From a checkpoint of a small transformer trained on Wikipedia.
Training: a variant of Muon for these matrices, 372M tokens.
MLP neurons of a small language model. Each row is named by its layer, matrix (gate and up: input weights) and neuron, and shows model dimensions 208-335. Each number is 128 + 24 x the weight over its row's rms, rounded and kept within 0 to 255. A neuron's up and down rows have the sign that makes its largest values positive.
After each neuron's rows, "fires on" lists the tokens most often at its 100 highest values on Wikipedia text that the model never trained on.

L3.gate85 [159 178 108 121 116 115 160 135 136 137 117  94  57  96 115 177 129 169  93  97 127 170 180 130 121 141 115 127 122 118 140 121 174 147 117 147 124  92 110 181 122 131 129  64 141 173  79 147 151 103 125 135 142 116 177 104 115 148 167 137 124 126 141  99 132 117 161 146 180 112 153 130 163 118  78 116 150 112 136 132 145 114 131 114 161 153 115 124 132 135 109 160 130 131 110 156 164 119 119 103 118 150  71 162 126  87 146 148 114 127  96  93 137 149  90 116 108  97 162 110  84 124 124 128 131 101 145 138]
L3.up85 [164 121 108 155 113 158 191 171 160 127 139 113  92 126  88 129 117 102 144  57 188 153 135 101 118 187  61 148  93 119  99 144 151 124 160 150 147 148 132 153 119 112 100  80 151 135  89 103 132 117 119 123 109 153 173 117 118  99 177 159 153 144 123 151  92 122 147 148 157 150 146 101 129 113  94 143 135 143  96 136 114  73 100 105 143 146 143 143 150 133  94 142 130 131 111 161 122 120 127 112 117 123 115 137 106 121 163 136 122 128 122 135 108 145 109 133 104 136 144 108 136 103 110 144 131  67 128 103]
fires on: "G", " conf", "\"", " super", "C"

L3.gate881 [110  86 135 109  90 104 144 136 128 172 186  71 152 136  96 163 149 130 136 139 126 132 121 148 133 141 111 136 138  96 154 135 166 159 164 119 115 140 163 162 103 112 172 108 134  97 146 152 126 115 117 144 159  93  97 104 101 138 107 150 102 120  99 121 144 147  93 122 153 104 131 168 137 125 131 135 166 117 103 112 143 157 129  81 110 141 124 126 149 135 133  88 154 132 136 102 183 118  76 137 152 195 129 141 114 159 109 117 110 172 135 187 152 106 112 153 128 115 182 132 116 143 140 122 105 138 149 137]
L3.up881 [130  66 139  72 112 134 140 146 175 135 116  97 165 107 109 125 139 105 154 108 134 133  95 106 182 130  96 137 164 102 131 126 145 141 165  83 143 135 137 156 141 139 118  96 140 150 156 124 144  97 137 122 137 143 106  89 109 172 138 147 101 125 127 102 128 166 129 131 144 154 126 122 121 111 106 130 170 104 140 116 137 105 144 122 157  95 139 150 142 150 109 118 162 129 142 138 168 151 160 142 158 133 180 135 147 146 131 135 139 107 119 150 138 115 127 187 158 164 144  96 134 184 150 125  90 132 132 150]
fires on: "\n\n", " that", " place", "-"

L3.gate442 [128 138 130 162 151 169 136  73 146 152 165 150 165 144 109 138 147 167 147 113 104 118 153  97 122 136 116  93 148 103 175 153 138 146  97 139 144 122 197 103 141 180 116 111 125  95  92 136 122 108 108 110 136 113 162  86 122 144 111  84  77 132  96 147 126 138 134 162 163 106 156 171 154 153 139 148 114 192 113 100 166 159  95 126 100 186 155  91 169 106 115 128 119 122 138 165 151  99 122 156 114 120 114 120 167 135  72 114 142 127 146 101 104  94 155 136 131  71 125 120 144 124 107 103 132 133 165 122]
L3.up442 [130 132 138 162 188 154 124 105 140 107 172 147 156 150 103 135 128 127 147 104 107  94 142 104 134  93 123 144 137 108 133 111 131 110  85 141 119 107 115 126 120 176 143 122 121 123 103 181 123  97 130  63 144 135 121  96 159 149 101  94  97 145  90 107 134 148  95 160 130 111 147 182 144 149 141 169 132 161 127 102 140 140 116 117 112 179 146 106 156 146 116 134 130 137 114 200 110  90 116 151 129 116 126 142 128 137  75 140 127 119 100  71 118  78 101 120 143  70 103 133 170 118  63 119 146 120 147 125]
fires on: "|", "=", "\n\n"

L6.gate917 [122 136 162 130  71 151 118 107  99 179 153 154 140 116 117 110  83 125 143 101 132 131 129 161 136 161 144 152 145 136 131 126 138 107 107 149 101 101 155 133 145 149 141 210 126 122  70 151 119 122 147 153 146 132 126 103 154 125 118 142 142 156 138 119  94 124 109 183 132 128 114 143 132 117 152 113 124  92 111  99 114 120 112 134 124 122 105 160  97 100 139 161 131 161 149 129 161 151 145 155 134 151 140 153 119 102 133 108 133  92 152 113  90 144 148 160 110 117 101 135 138 147 142  54 125 116  99 149]
L6.up917 [136 147 130 134 190 148 130 133 145  98 162 110 115  97 126 102 119 148 140 134 119  95  92 118 130 135 127 136 166 138  88 143 172 131 126 105 119 144 152 107  97 109 104 124 106 139 143 153 109 115 147 117 167 153 145 108 104 175 137 115 152 106  76 130 119 174  98  96  90 139 143 144 148 154 159 116 131 105 131 139 127  96 153 123 132 106 149 136 156 119 102 140 121  98 121 106 138 154  75 113 151 132 100 120 130 150  89 152 114  89 103  94 141 101 161 113 115 101  97 119 143 124  93 127 161 117 155 149]
fires on: "-", "|"

L6.gate105 [115 168 111 123 167 174 113 111 136 147 154 167 146 141 137 104 160 121 143 152  96 161 135 118 134 117 170 128 145 108 115 135 132 120 134 128 137 118 115 155 151 120 160 120 138  79 130 133 110 125 140 155 102  99 155 153 159 121  84 144 105 172 177 175 124 136 151 121 129 133 184 130 115  87 121 154 115 105 116 143 170 132 157 137 140 163  70 139 130 146 104 138 155 135 167 118  99 129  74 112 131 114 179  99  97 107 128 136 119 165 116  96 134  86 120 119 122 120 156 129 118 135 112 125  92 143  86 123]
L6.up105 [166 177 141  95  73 161 112 116 107 107  96 136 112 111 130 171 114 128 127 115 161 119 142 140  73 120 134 141 120 106 162 154 107 138 136 143 129 110 124  98 149 112 126 180 112 140 115 109 135 149 108 126 119 123 127 127 104 134 107 117 137 105 176 115 156 106 137 118 137 121 120 108 135 146 153 167 121 122 144 113 128 139 162 128 114 148 111 154 106 121 164 164 122 143 129 111 152 124 124 153 141 140 155 111 116 146 103 108 150 146 178 124 127 119 116 178 147 120 129 160 117 113 145  86 141 131  90 144]
fires on: " |", "|", "na"

L6.gate629 [150 112 112 101 160 116 148 103 158 142 156  66 176 131 147 128 150  97 134 115  86 119 135 158  96 129 103 128 153 123 179 123 206 172 174 123 145 153 126 108 107 139 177 141 119 134 128 128 119 147 101 113 138 121 139 186 119 116  94 107 133 127 154 101  98 110 119 126 157 109 117 138 131 133 156 147 131 131 163 122 148 119 131 110 127 129  83 119 106 107 154 127 122 135 119 105 137 152 116  96  94 141 167 108 114 145 131 153  96 146 147 122 120 109 148 141 132 106 106 132 116 152 123 103 157 116 116 127]
L6.up629 [134 118 123  83 115 128  89  85 158 132  83 125 122 167 146 142 147 123 118 136 128 105 158 160 127 145  90 120 156 112 163 145 124 145 150 131 174 108  91 127 133 128 106 105  90 100 125 107 114 140 153  68 161 108 100 156 123 151  80 104 128 125 184 134 118 161 155 135 129  82 160 126  96 161 121 113 124 146 173 108 155 135 113 127 176 145 100 127 107 151 120 138 123 147 143 117 178 121 116 136 100 181 149 103 159 123 134 160  87 134 124 104  99 164 137 170 132 129 111 148 148 146 122  86 139 106 127 126]
fires on: ";", " |", "–", "m", "ist", " club"

L6.gate1211 [136 119 111 149 128  88 139 170 145 148 146 162 141 123 152 103 106  97 109 104 149 119 126 107 169 162 139 121 155 112 104  70  91  91 152 124 114 116 109 111 133 119 124 138 122 154 128 159 110 122 143  97 120 159 138 118 142 101 136 144 144 118 123 136 124 120 182 135  82 137 160 151 131 141 136 123 133 108  90  85 135 130 153 138 146 134 115 127 112 127 165 118 129 145  96 120 159  86 150 157 136 109 154 179 121  85 151 140 132 143 130 121 145 148 119  87 110 102 106 153 116 142 131 130 106 133 100 152]
L6.up1211 [117 104 127 172 147 121 123 141 152 101 162 133 134 145 133  98 118 115 141 143 118 118  96 128 154 123 148 167 110 122 107 132 200 139 140 128 124 142 121 153 165 103 138 109 168 182 153 155 157 161 102 121 119 155 124 147  72 154 112 110 134 172 117 101 161  72 136 154 146 117 153 142 108 174 201 126  99  92 130 113 143 143 135 124 132 108 103 166 105 117 183 152 170 134 139  99  93 155 143 164 159 108 114 102 103  98 115 142 121 160 115  92  98 144 121 156 143 108 121 142 133 142 101 113  96 127 152 161]
fires on: "n", "hi", "c", "-", "°", "ter"

L3.gate49 [160 167 187 142 157 143 109 137 138 141 124 125 114 113  90 115  88 136 128 115 180 108 132  98  96 103 140  92 138 130 116 143 142 162 151 150  94 123 158 130 102 115 171 122 135 122 177 133 161 136 129 145 132 131  85 134 144  98  95 124 116 113 124 177 176 154 131 104 129 128 116 187  90 148 148 152 192 152  91 119 102 129 157 113 112 123 146  78 105 144 142 137 113 121 171 113 143 142 123 143 119 131 128  76 148 117 103 133  83 172 123 140 137 106 164 160 125  89 144 106 120  92 126 157 127  91 108 148]
L3.up49 [154 135  93 156 104 126 108 111  89 138 155 183 168 139 140 148 160 123 172 144 107 152 126 136 120 133 135 122 117 162  92 101 126  60 105 111 124 118 144 125 150 105  89 127 145 131 111 108 129 159 123 161 106 103 186 159  98 171 151 100 170  96  79 110 101  93 138 161 148 118 111 123 147 163 116  86 136 114 139 136 110 150 131 119 147  92 114 126 133 116  97 100 148  95 141 134 150 127 115 130 130 122 130 165 126 103 125 146  97 153 130 106 153 150  80 134 154 136 112 100 126 191 155 154 148 131 130 143]
fires on: "\n", "°", "-"

L3.gate60 [170 144 113 127 109  86 154 113 154 130 115 160 139 166 134 110 154 103 142 114 138 162 118 131 123  87  90  98 106 167 130 133 141 139 145 159 123 124 115 118  82 152 173 102 141 119 159 121 128 112 125 104 117 158 172 150 107 119 138 117  91 158 147 136 106 127 128 131 127  89 142 140 142 147  99  95 125 163 128  93 102 131  87 145 154 169 118 115 128 142 127  83 135 118 128 100 183 150 108 135  94  99 101 115 137 134 121 106 153 124 133 119 182 104 122 121 136 157 121 129 139 130  86 146 125 138 124 133]
L3.up60 [105 133 159 112 129 149 128 147 134 129 178 136 119 123  99 142 108 138 129 117 187 150 162 114 149 133 117 113 159 123 126 115 109 140 118 106 129 140 164 114 166 112 107 151 135 141 115 109 143 143 126 171 146 109  87 108  99 129 118  91 149 110 125 103 165 176  85  97 136 174 141  99  92 148 125  98 157 123 184  92 129 122 168 154  92 118 143 157  98 150 124 163 134 137 140 108 114 105 115 122 183 138 120  89 148 131 138 153  81 143 182 132  97  86 163 183 137 135  98 107 124 104 108 122 179 169 116 117]
fires on: " |", "%"

L6.gate844 [134 167 119  72 117  98 100 120  96 174 132 128  86 103 129 115 138  93 120 127 102 106 125 159 103 104 146 148 129  92 148 103 147 143 133 150 126 126 146 133  88  92 124 167 134 150 157 134 135 165 121 118 170 135 140 132 132 154  92 129 142 114 163 132 158 107 153 146 131 155 124 115 123 150 122 106 117 134  95 135 154 157 140 119 101 127 185 159 115 135 116 113 152 132 142 139 156 146 159 174 149  44 143 150  76 155 114 123 118 141 105 134 148 108 128 111  92 172 129  82 147 114 148 174 150 121 112 151]
L6.up844 [133 113 113 100 130 150 117 150 113 132 144  85 148 152 113 114  84 144 146 183 144 112  77 159 131  83 148 146 142 142 115 101 128 108 123 158 172 151 167 137 149 145 118 130 171 134 163 113 121 150 134 130 141  87 142 144 191 161 164 114 111 143 114 114 152  96 136 144 151 132 128 115 169 168 142  88 150 118 138 141 150 112 135 126  99 104 146 115  79 139 129 149  97  86 122 148 134 157 162  99 121 138 141 115 143 147 177 117  99 132 127 172 148 141 129 109 113 155 109  74 111 138 140 132 137 152 122 104]
fires on: "-", "s", " mo"

L6.gate1193 [117 114 132 156 134  93 130 153  54  68 163 140 134  79 155 112  90 123 120 165 145 129 129  83 139 124 171  82 157 133 134 133 116 130  95 161 137 124 124 141 138 111 170 143 139 136 129 122 101 134 118  99  92 138 126 144 153 114  89 101 155 142 113 130 135 156  98 105  79 138  99  97 119 117 143 111 121 162 155  90 127 137 134 157 165 127 158 119 162 131 112 138 101 130 126 144 101 127 126 134 157  82 144 147 152 137 144 158  96  99 123 144  85  95 149 153 141 119 182 155 147 158 123 171 126 156 112 104]
L6.up1193 [144 163 163 136 131  97 127 126  85 138 119 109 129 135 147 145 109 147 151 167 154 115 107 146 158 137 141 138 122 137 124 117 132 106 119 145 131 151 102 126 105 117 114 184 141 108 156 191 161  88  91 159  90 137 128 121 128 110  96  96 198 117 135 130 133  96 161 134 142  93 123 143 156 131 128 125 129 163  94 118 104 120 119 115 140 151 172 117 138 144 168  85 135 127 167 133 141 123 106 135 114 105 131 135 108 113 147 121 152  78 143  99 141 125 129 157 108 149 157 129 123 144 131 126 165  91 119  66]
fires on: " the", " in", " of", ",", "^", " o"

L3.gate1126 [100 121 130 128 109 138 171 102 136 149 143 159 112 101 122 112 132 129 115 138 123 133 120 153 128 109 108  94 139 104 110 130 173 133 117 103 131  79 139  96 155 143  81 165 134 139 103 131 181 165 124 107 128 137 118 130 131  93 100 114 139 100 111 108 122 117 107 115 129  98 181 163 130 122 116 114 154 120 100 100 203 148 142  97 147 111 131 143  93 108 119 114 154 165 121 131 171 134 151 132 127  98 136 119 197  88 137 139 109 104 154 140  91 140 144 161 141  72 109 146  70 162 114 101 130 131  94 115]
L3.up1126 [125  87 119 110 118 125 117 116 123 170  85 120 122 104 140 128 146 117 124 129 124 125  85 153 118 173 129 121 113 151 114 106 144 130 142 137 131 125  98  98 125 158 129 111 107 154 159 156 159 164 168 122 154 113 129 118 118 120 122 156 120 115 135 106 110 149 128  91 101  68 116 147  76 139 104  96 128 176 102  89 137 144 128  95 135 136 149 144 143  87 119 153  80 121 162 142 160 155 121 136 116 127 146 126 133 174 132 117 114 101 107 159 109 127 146 110 111 142  98 163  65 181 147 113 144 156 116  97]
fires on: ")", " in", "-", ":"

L3.gate1116 [148 156 115 101 124  90 101  83 127 111 146 133  62 111 123 143 165 130 113 178 143 129  93 130 123 127 132 137 122 114 153 166 148 117 144 126  77 119 179 113 116 124 137 148 115 136 115 148 174 114 139 100 148 110  79 129 132 132 117 132  71 153 132 151 133 120 112 123 163 122  53 137 126 148  96 125 115 164 133 132 113 127 134 181  88 143 145 131 133 153 118 117 134 157 140 123 106 110 128 128 146 113 139 142 158 141 106 152 162  93 119 131 143 118 134 152  84 134 128 159 119 133 152 127 134 156 127 121]
L3.up1116 [136 119 130 137 157 175 127 114 125 136 153 112 113  98  91 101 174 155 144 123 169 151 110 149 127 112 125 110 124  84 135  99 118 136 146 143  89 148 151 112 143 140 169 117 133 119 136 155 101 148 158 131 166 134  90 134 141  93 148 126 141 137 132 115 149 112  76  98 142 149  88 134 115 152 138 153 111 134 147 112 153  88 119 116 109 108 108 135 175 126 110 133 117 151 127 130  97  90 156  95 168 165 116 139 162 176 142 150 111 125 124  99 119 111 157 122 136 148 121 121 140 140 126  78 150 173 132 107]
fires on: "\n\n", " Re", " att", ",", " re", "\n"

L6.gate916 [129 142  87 125 117 113 120 127  77 123 174 127 162 141 152 152 125  85 104 113 108 115 101 137 112  93 163 144 145 176 119 127 137 153 122 111 148 118 159  96 122 137 111 120 142 165 127 158 125 128 110 129 129  95 144 166 139 111 128 139 118 113 147 138 120 147 145 125 114  88 155 102  90  97 140  98 132 116 118 148 100 111 107 154 136 113 120 121 141 159 156 113 130 150 137 158 128 104 100  72 116  99 160 136 126 103 142 138 126 111 148 122 143 149  83 103 124 142 141 135 139 126 119 140  44 134 120 125]
L6.up916 [156 102 110  81  96 152 149 128 134 142 118 100 136  95 118 135 155 151 147 134  89 111 122 120 158  96 151 112 140 125 136  78 132 172 119 127 104 106 146 114 133 145 120 137 105 105 147 112  97 141 140 127 110 143 104  92 122 140 154 182 145 136 166 108 140 119  84 153  67 135 129 138 111 145 131 155 121 113  91 134 129 153 131 100 132 114 158 164 129 106 123 125 102 157 101 164  98 134 134 142 131 148 103 120 101 128 118 115 155 121 118 137 119 118 142 147 154 151 153 101 155 126 160 114 106 117  58 108]
fires on: "\n", " |", " 3"

L6.gate700 [150 140 129 146 149 121 114 115 177 149 184 114 115 146 145 123 109 135 115 142 108 128 101 164 125 132 148 102 105 168 157 131 100 132 140 112 145 167 134 142 122 115 108 127 104 126 157 120 161 151 151 141 164 157 116 183 127 151 150 138 136 149 150 151 143 126 114 144 112 160 146 125 127 154 101 138  81 119 182 145 131 124 157 114 122 129 158 116  89 127 108 151  52 183 127 156 122 141 133 132 154 176 142 161 128 123 155 145 213 117 120 114  94 108 146 109 154 133 132 124 146 127 108 101 136  92  67 119]
L6.up700 [129 108  76 129  70 125 167  90 141 112 116 134 149 129 121 156 133 136  96 128 179 119  81  89 138 111 157 130 126  97 144 164 144 108  90  83  69  90 155 127 145  67 119 138 150 120 134 119 120 142 125 111 122 117 121 152 120 183 162  96 127 152 117 137 130 140 101 138 116 139  98 108 150 137 149 142 113 147 134 103 119 136 134 115 104 128 128 145  89  92 155 149 128 167 106 114 120 159  93 116 170 111 108 114 149 136 133 150 154  93  99 137 115 142 107  97 120  73 131 129 115 142 110 122 107 134 131 174]
fires on: "-", "."

L6.gate633 [144 126  70 127 112 164  91 100 134 111 161  86 127 157 126  93 131 115 127 110 118 173 127 143 121 109 116 147 110  98 151 145 126  87 146 107  89 147 173 171 124 172 144 149 127 146 152 122 146 134 161 116 153  79  88 155 124 153  74 152 142 145 132 128  90 123 112 127 153 159 131  93 129 119 125 107 161  91  97 128 133 116 129 149  94 176 121 144 154  88 106 103  97 146 165 124 117  94  55 154 105  86 139 144 172 149 123 195 128 151 146 119 122 182 191 142  84 111  85  92 138  84 149 100  83 126 154 144]
L6.up633 [131 113 107 129 112 113 104 126 155 141 138 138 122 156 112 130 111 162 108 105 123 150 128 164 134 172 134 137 113 113  99 126 155 117 117 119 136 133 122  97 154 145 136 105 107 157 163 123 163 129 111  90 126 132 110 149 115  92  77 134  95 131 165  98 127  94 129 113 125 121 147  68 121  62 132 113 101 158  97 127 112 137 111  48 112 149 155 142 117 119 139 124 144 124 150 122 128 114  83 169 105 120 145 128 116 199 139 124 131 148 108 127 128 127 123 136  87 115 131 166 146 118 173  97 118 168 146 146]
fires on: "\n", "-", " a"

L6.gate996 [148 108 150  70 150 142 127 132 156 118 167 169 127 192 144 124 151 140 120 143 117 100 149 128 123 152 160 162 180  82 164 114 131 104 142  97 119 137 162 110 138 126 153 149  95  91 156 156 103 170 145 110 174 165  83 123 104 124 153 139 138 124 171 133 162 148 159 124 108 118 128 189 136 117  80 141 182 102 141 145 148  88 151 133 142 124 163 157  79 130  92 149 108 131 119 123  93 148 126 116 111 165 129 125 138 141 128  90 125 114 106 129  90 104 147 103 125 146 144 132 126 170 130 128  93 162 137 144]
L6.up996 [144  83 160  92 146 112 146 137 145  81 141 123  85 110 156 152 165 125 144 112 144 166 129 106 109 119 127 100 115 110 154 113 105 126 155  93 150 121 150 189 124  94 132 127 131 147 104  94 143 140 144 152 140  97 115 134 191 118 116 198 141 107 122 178 104 151 130 157 144 110 132 145 140 138 161 147 128 147 162 122 112 155 147  99 139  89 118 129 137 140  98  87 148 145 114 113 142 125 152 123 140  92 133 123 117 141 149  92 135 135 131 132 160 123 154 149 148 105  89 126 128 104 104 114 136 116 162 123]
fires on: " as", "\n\n", " into", " called"

L3.gate404 [194 133 105 119 138 152 157 166 149 123 133  85 115 145 116  91 103 134 119  88  93 114 120 136 147  79 117 118 129 127 152 174 142  98 119 134  97  97 172 138 144 133 128 138 155  96 127 125 109  83  90 140 121 136 136 103 112 125 114 126 135 140 109 112 126 119  65 122 151 142 101 145 173 131 109  53 141 105 128 110  96 136 111 137 102  70 161 132 109 141 146 103 116 180 165 100  75 129 132 142 139 121 124 108 102 133 116 150 165 118 143 132  70 118 107 140  88 113  99 116 128 130 123 111 121  96 120 111]
L3.up404 [184  37 112 121 132 123 109 143 169 111 107 129 107 101 124 102 137 113 113 129 150 135 141 144 104 115 124  89 161  91 160  92 136 106 126  96  84 132 136 159 127 130 149 119 176 103 136 146 105 101 108 136 208 136  86 115 157 152 134 194 151 132 136 120 109 134 126 140 125 121  69 129 111 138  84 120 159 156 128 113 139 101 118 128 155 133 119  96 138 122 113 124  83 174 113 107  91 149 147 153 155 150 152 126 148 122 144 107 109 142  95 134 128 143 133 149  83 150 119 120 135 121 167 124 120 145 110 130]
fires on: "on", " re", " Re", " end", " diss", "ial"

L3.gate325 [140 106 145 126 103 154 115 120  96 120 152 112 115 137  96 171 101  91 142 151 125 152 113 153 118 163 118 123  98 135 106 126 101 147 122 143 117 101 143 180  99 134 124 131 136 106 146 162 126 129 121 175  92 102 180 145 129 112 133 125 139 153 139 125 129 105 127 178 142 160 151 141 121 116 109 163 149 126 131 156 138 133 103 149 158 115 147 162 164 102 122 146 191 108 149 124 164 127 149 121 133 148 138 129 120 109 156 122 103 120 135 111  81  98 118 124 159 128 147 132 137 140 130  93 159 108 161 136]
L3.up325 [ 89 122  98 133 132 105  86 150 156 112 117  92 146 131 142 146 102 111 195 105 137 130 118 109  97 136 122 139 140 124 110  73 108 126 138 126  90 130 128 137  83 121 127 156 178 117 151 149  96 125 103 131 119 157 112 106 139  99 146 113 188 143 113 141  86 103 147 142 136 105 133 123 122 110 118 145 149 140 111 130 109 116 113  76 200 133 124 109 128  96  89 158 138 143 151 109 154 141 155 152 166 152 160 169 123 126 142 120  85 142 116 112 165 167 119 120 119 150 148 120 166 118 113 136 107  91 156 127]
fires on: "G", " g", " H", " Mac", "C", " r"

L6.gate1146 [130 149 148 169  99 110 127 113  97 121 158 182 126 118 109 169 129 134  91  90  83 124 139 137 166  83 172 123 115 171 103 105 131 116 120 121 132  78 105 140 143 146  83 103 140 141  86 137 157 134 123 133 100 144 101 125 113 142 115 103 134 125 140 130 121 126 162 141 167 103 104 136 127 196 117 106 132 154 145 137 121 151 129 145 130  82 137 168 122 177 114 116 145 122 143 150 107 122 115 139 104 123 136 143  70 114 134 126  91 119 125 129 144 114 132 141 128 129 136 158 113 132 128  92 142 134 156 125]
L6.up1146 [124 144 124 163 110 143 116 184 113 155 149 131 135 142 138 155 125 154 162 116  84 132 124 171 144 159 103 170 128 105 100 103 144  76  80 178 131 123 100 117  79 137  72 114 146 114 125 166 152 107 134 163 141 124 142 129 137 107 108  98 178 118 139 158 129 114 148 163 141 117 114 156 153 166 106 110 114 128 114 133 108 108 115 160 113 124 162 143 131 138 130 142 127 136 103 154 106  85 106 131  97 111 118 138 159 178 174 104  89 125 113 109 111 147 101 128 127 151 118 132 135  98 102 129  91 124 110 134]
fires on: " of", "s", " the", "nt", "|", "ip"

L3.gate18 [164 162 158  97 126 142 210 118 148 123 118 110 144  97  84 106 151 154 100 140 130 118 151 125 136 170 127 122 109  92 108 126 188 117 130 105 102 127 120 102 115 115 127 108 143 128 155 133 144 111 143 112 153 116 110 150 150 130 129 134 162 139 126  93 120 131 152 137 131 116 123 137 153 139 140 126 136 176 119 123 132 108 110 115  98 110 127 146 121 119 109  84 101 134 121 108 104 117 114 135 110 169  81  89 145 144 135 163 142 126  90 107 148 115 159 158 125 158 106 101 123 135 133 163  95 140 116 174]
L3.up18 [ 87 103 129 114 129 198 122 172 146 131 161 146 151 159 126 139 155 144 127 149 129 124 105 187 111 151 125 119 128 159  74 116  97 156 109  99  94 154 158 125  77 134 124  89 141 163 106 145 125  93 140 112 125 123 112 146  73 120 173 138 136 138 136 181 119 133 138 114 130 131 101 134 149 140 160 123 156 134 176  77 129 149 178 139 104  88 103 142  98 131 112  93  96 117 126 116 179 121 151 148 172 110 162 125 147 137  94 126 130  99 153 155  99 139 118 150 116 132 107 103 110 163 116 152 105 105  97 110]
fires on: ".", " Candidate", " which", " place", " that", " Name"

L3.gate327 [184 132 103  74 164 122 127 150 136 178 155 108 143 159 145 100 147 191 100 119 157 114  83  62 105  90 120 131 108 124  81 118  95 150 175  99 133 144 128 165 154 107 150  87 124 107 135 113  84 128 150 181 134 120 146 113 109 158 123 116 111 164 128 106 128 160 148 107 189 129 161 161 171 147 159 138 143 159 143 147 170 115 155 142 149 127  96 142 127 101 133 126  93 152 116 109 109 124 117 156 151 169 114 109 150 127 129  77 150 127 145 151 150 141  93 148 159 156 106 126  60 158 118 140 128 131 138  69]
L3.up327 [125 139 120 147 115 125 121 104 181 116 160  99 129 122 143 168 145 135  96 141 165 132 104 110 129 144 106 109 153 116 106 137  80 145 169 124  96 167 109 142 110 146 113 139 102 124 150 176 113 165  88 138 143 131 129  83 179 174 173 125 127 141 165  96 148 110 158 128 122 182 108 108 198 152 158 136  98 165 119 118 117 161 101 105 141 148 108 126 113 118 132 119  72 142 106 145 112 120 133 142 131 139 128 137 133 132 109  84 160 130 169 118 133 100 168 163 138 147 137 144 119 130 136  73 135  97 138  96]
fires on: ".", "|", " what", " made", " song"

L6.gate843 [209 121 212 111 140 111 144 162 116 115 103 135  58 152  95 125 140 138 102 107  96 164 137 107 133 174 150  72 142 100 113 149 113 139 126 164 172 120 129 166 175 152 119 113 152 100 127 155  88 149 139 124 124 140 120 135 117 127 127 131 169 156 120  94 130 120 129 141 128 119 144 117 112 127 123 126 129 128  97 117  94 130 157 140 143 183 138 110 124 146 106 105 125 132 126 161 117  99 118 137 165 145 136 112 140 150 167 166 119 130  99 108  69  86 127 101  98 135 136 130 117 153 146 102 128 130 121 140]
L6.up843 [116 106  96 171 112 150 126 129 139 155  90  70 147 151 141 133 102 153 118 161 114 123 128 138  83 129 137 101 136 180 164 138 146 127  83 118 114 131 105 117 147  98 132 148 112 127 113 158 141 137 113 135 171 128 159 149 118 162 113 147 126  95  92 156 107 116 135 120 140 114 110 155 121 137 123 160 118 144 133 131 120 171 144 133 127 122 143 180 123 117 164 119 158 126  99 137 128 165 155 156 103 136 154 112 117 161 121 102 132 109 148 117 136 126 130 177 147  98 134 130 157 159 123 133  88  96 100 122]
fires on: " |", "ti", ")", " also", "|"

L6.gate896 [152 116 147 105 122 142 117 143 172 143 116 136 114  86 126 111  99  99 134 101  97 158 135 132 100  91 135 139 122 124 143 136 114 109 105 132 128 182 126 105 131 158 143 125 175 147 147 158 123 155  77 154 138 151 118 132 108 111  67 101 144 165 106 110  93 114 127 114 137 146 124 121 152 114 114 157 116 127 163 113 120 112 115 142 127 128 111 157 139 156 136 125  61 166 144 136 121 128 110 181 175 154 113 120 137 126 151 143 143 126 131 160 156  97 120 107  79 147 140 140 122 155 124 112 112  91 135 139]
L6.up896 [ 79  96 120 107 123 114 141 154 133 126  96 147 112  74 124 128  80 119 156 111 163 112 147 142 133 155 128 130 152 138 137 140 142 123 129 103 138 131 140 161 133 152 105 107 134 162 148  93 121 180 121 104 123  85 126 121 125 101 110 111 145 149 116 124 133 119  97 148 105 160 133  96 145 105  90 153  80 133 119 116 122 133 162 108 141 147 116 151 102 144 133 112  88 160 112 151 103 131 132 148 133 136 169  89 126 160 165 126 149 129 115 161 118 145  92 126  98 129 114 140  76 187 138 126 118 111 134 140]
fires on: "-"

L3.gate1049 [162 147 137 108 131  99 136 119 113 127 117 151 107  82 142 122 122 127 107 125 134 126  95 127 127 130 174 143  97  99 162 142 108 122 102 150 100 120  82 148  87  82 129 126  84 110 132 159 110 120 134 147 138 175 150 135 152 121 125 121 188 129 118 148 108 133 151 143 172 168 113 143 143 148 123 113 116 123  89 169 104 162 107 110 132 129 163 126 130 117 146 157 139 151 136 178 118 132 124 136 145 118 113 129 133 141 131 165 132 121 141 111 144 110 160 123 128 114 105 114 113  94 131 114 191 104 137 118]
L3.up1049 [145 178 144 104 135 165 105 129 144 105 132 147 173 151 107  97 139 113 110  82 157  87  86 119 102 165 154 132 124 118 116 154 106 101 113 134 146 146 125 126 108 124 121 124 130 126 185 123 116 117 144 113 184 141 135 124 113 137 131 103 176 120 148 122 108 142 163 110 145 151 136 120 140 159 119  95 159 121 129 112 161 134 166 123  90 104 138 157 116 106  80  79 117 144 165 138 101 102 162 106 145  96 102 129 171 119 129 115  89  96 118 145 146 120 142 147 149 126 120 157 121 123 121 130 161 126 115  96]
fires on: "-", "–", "wh"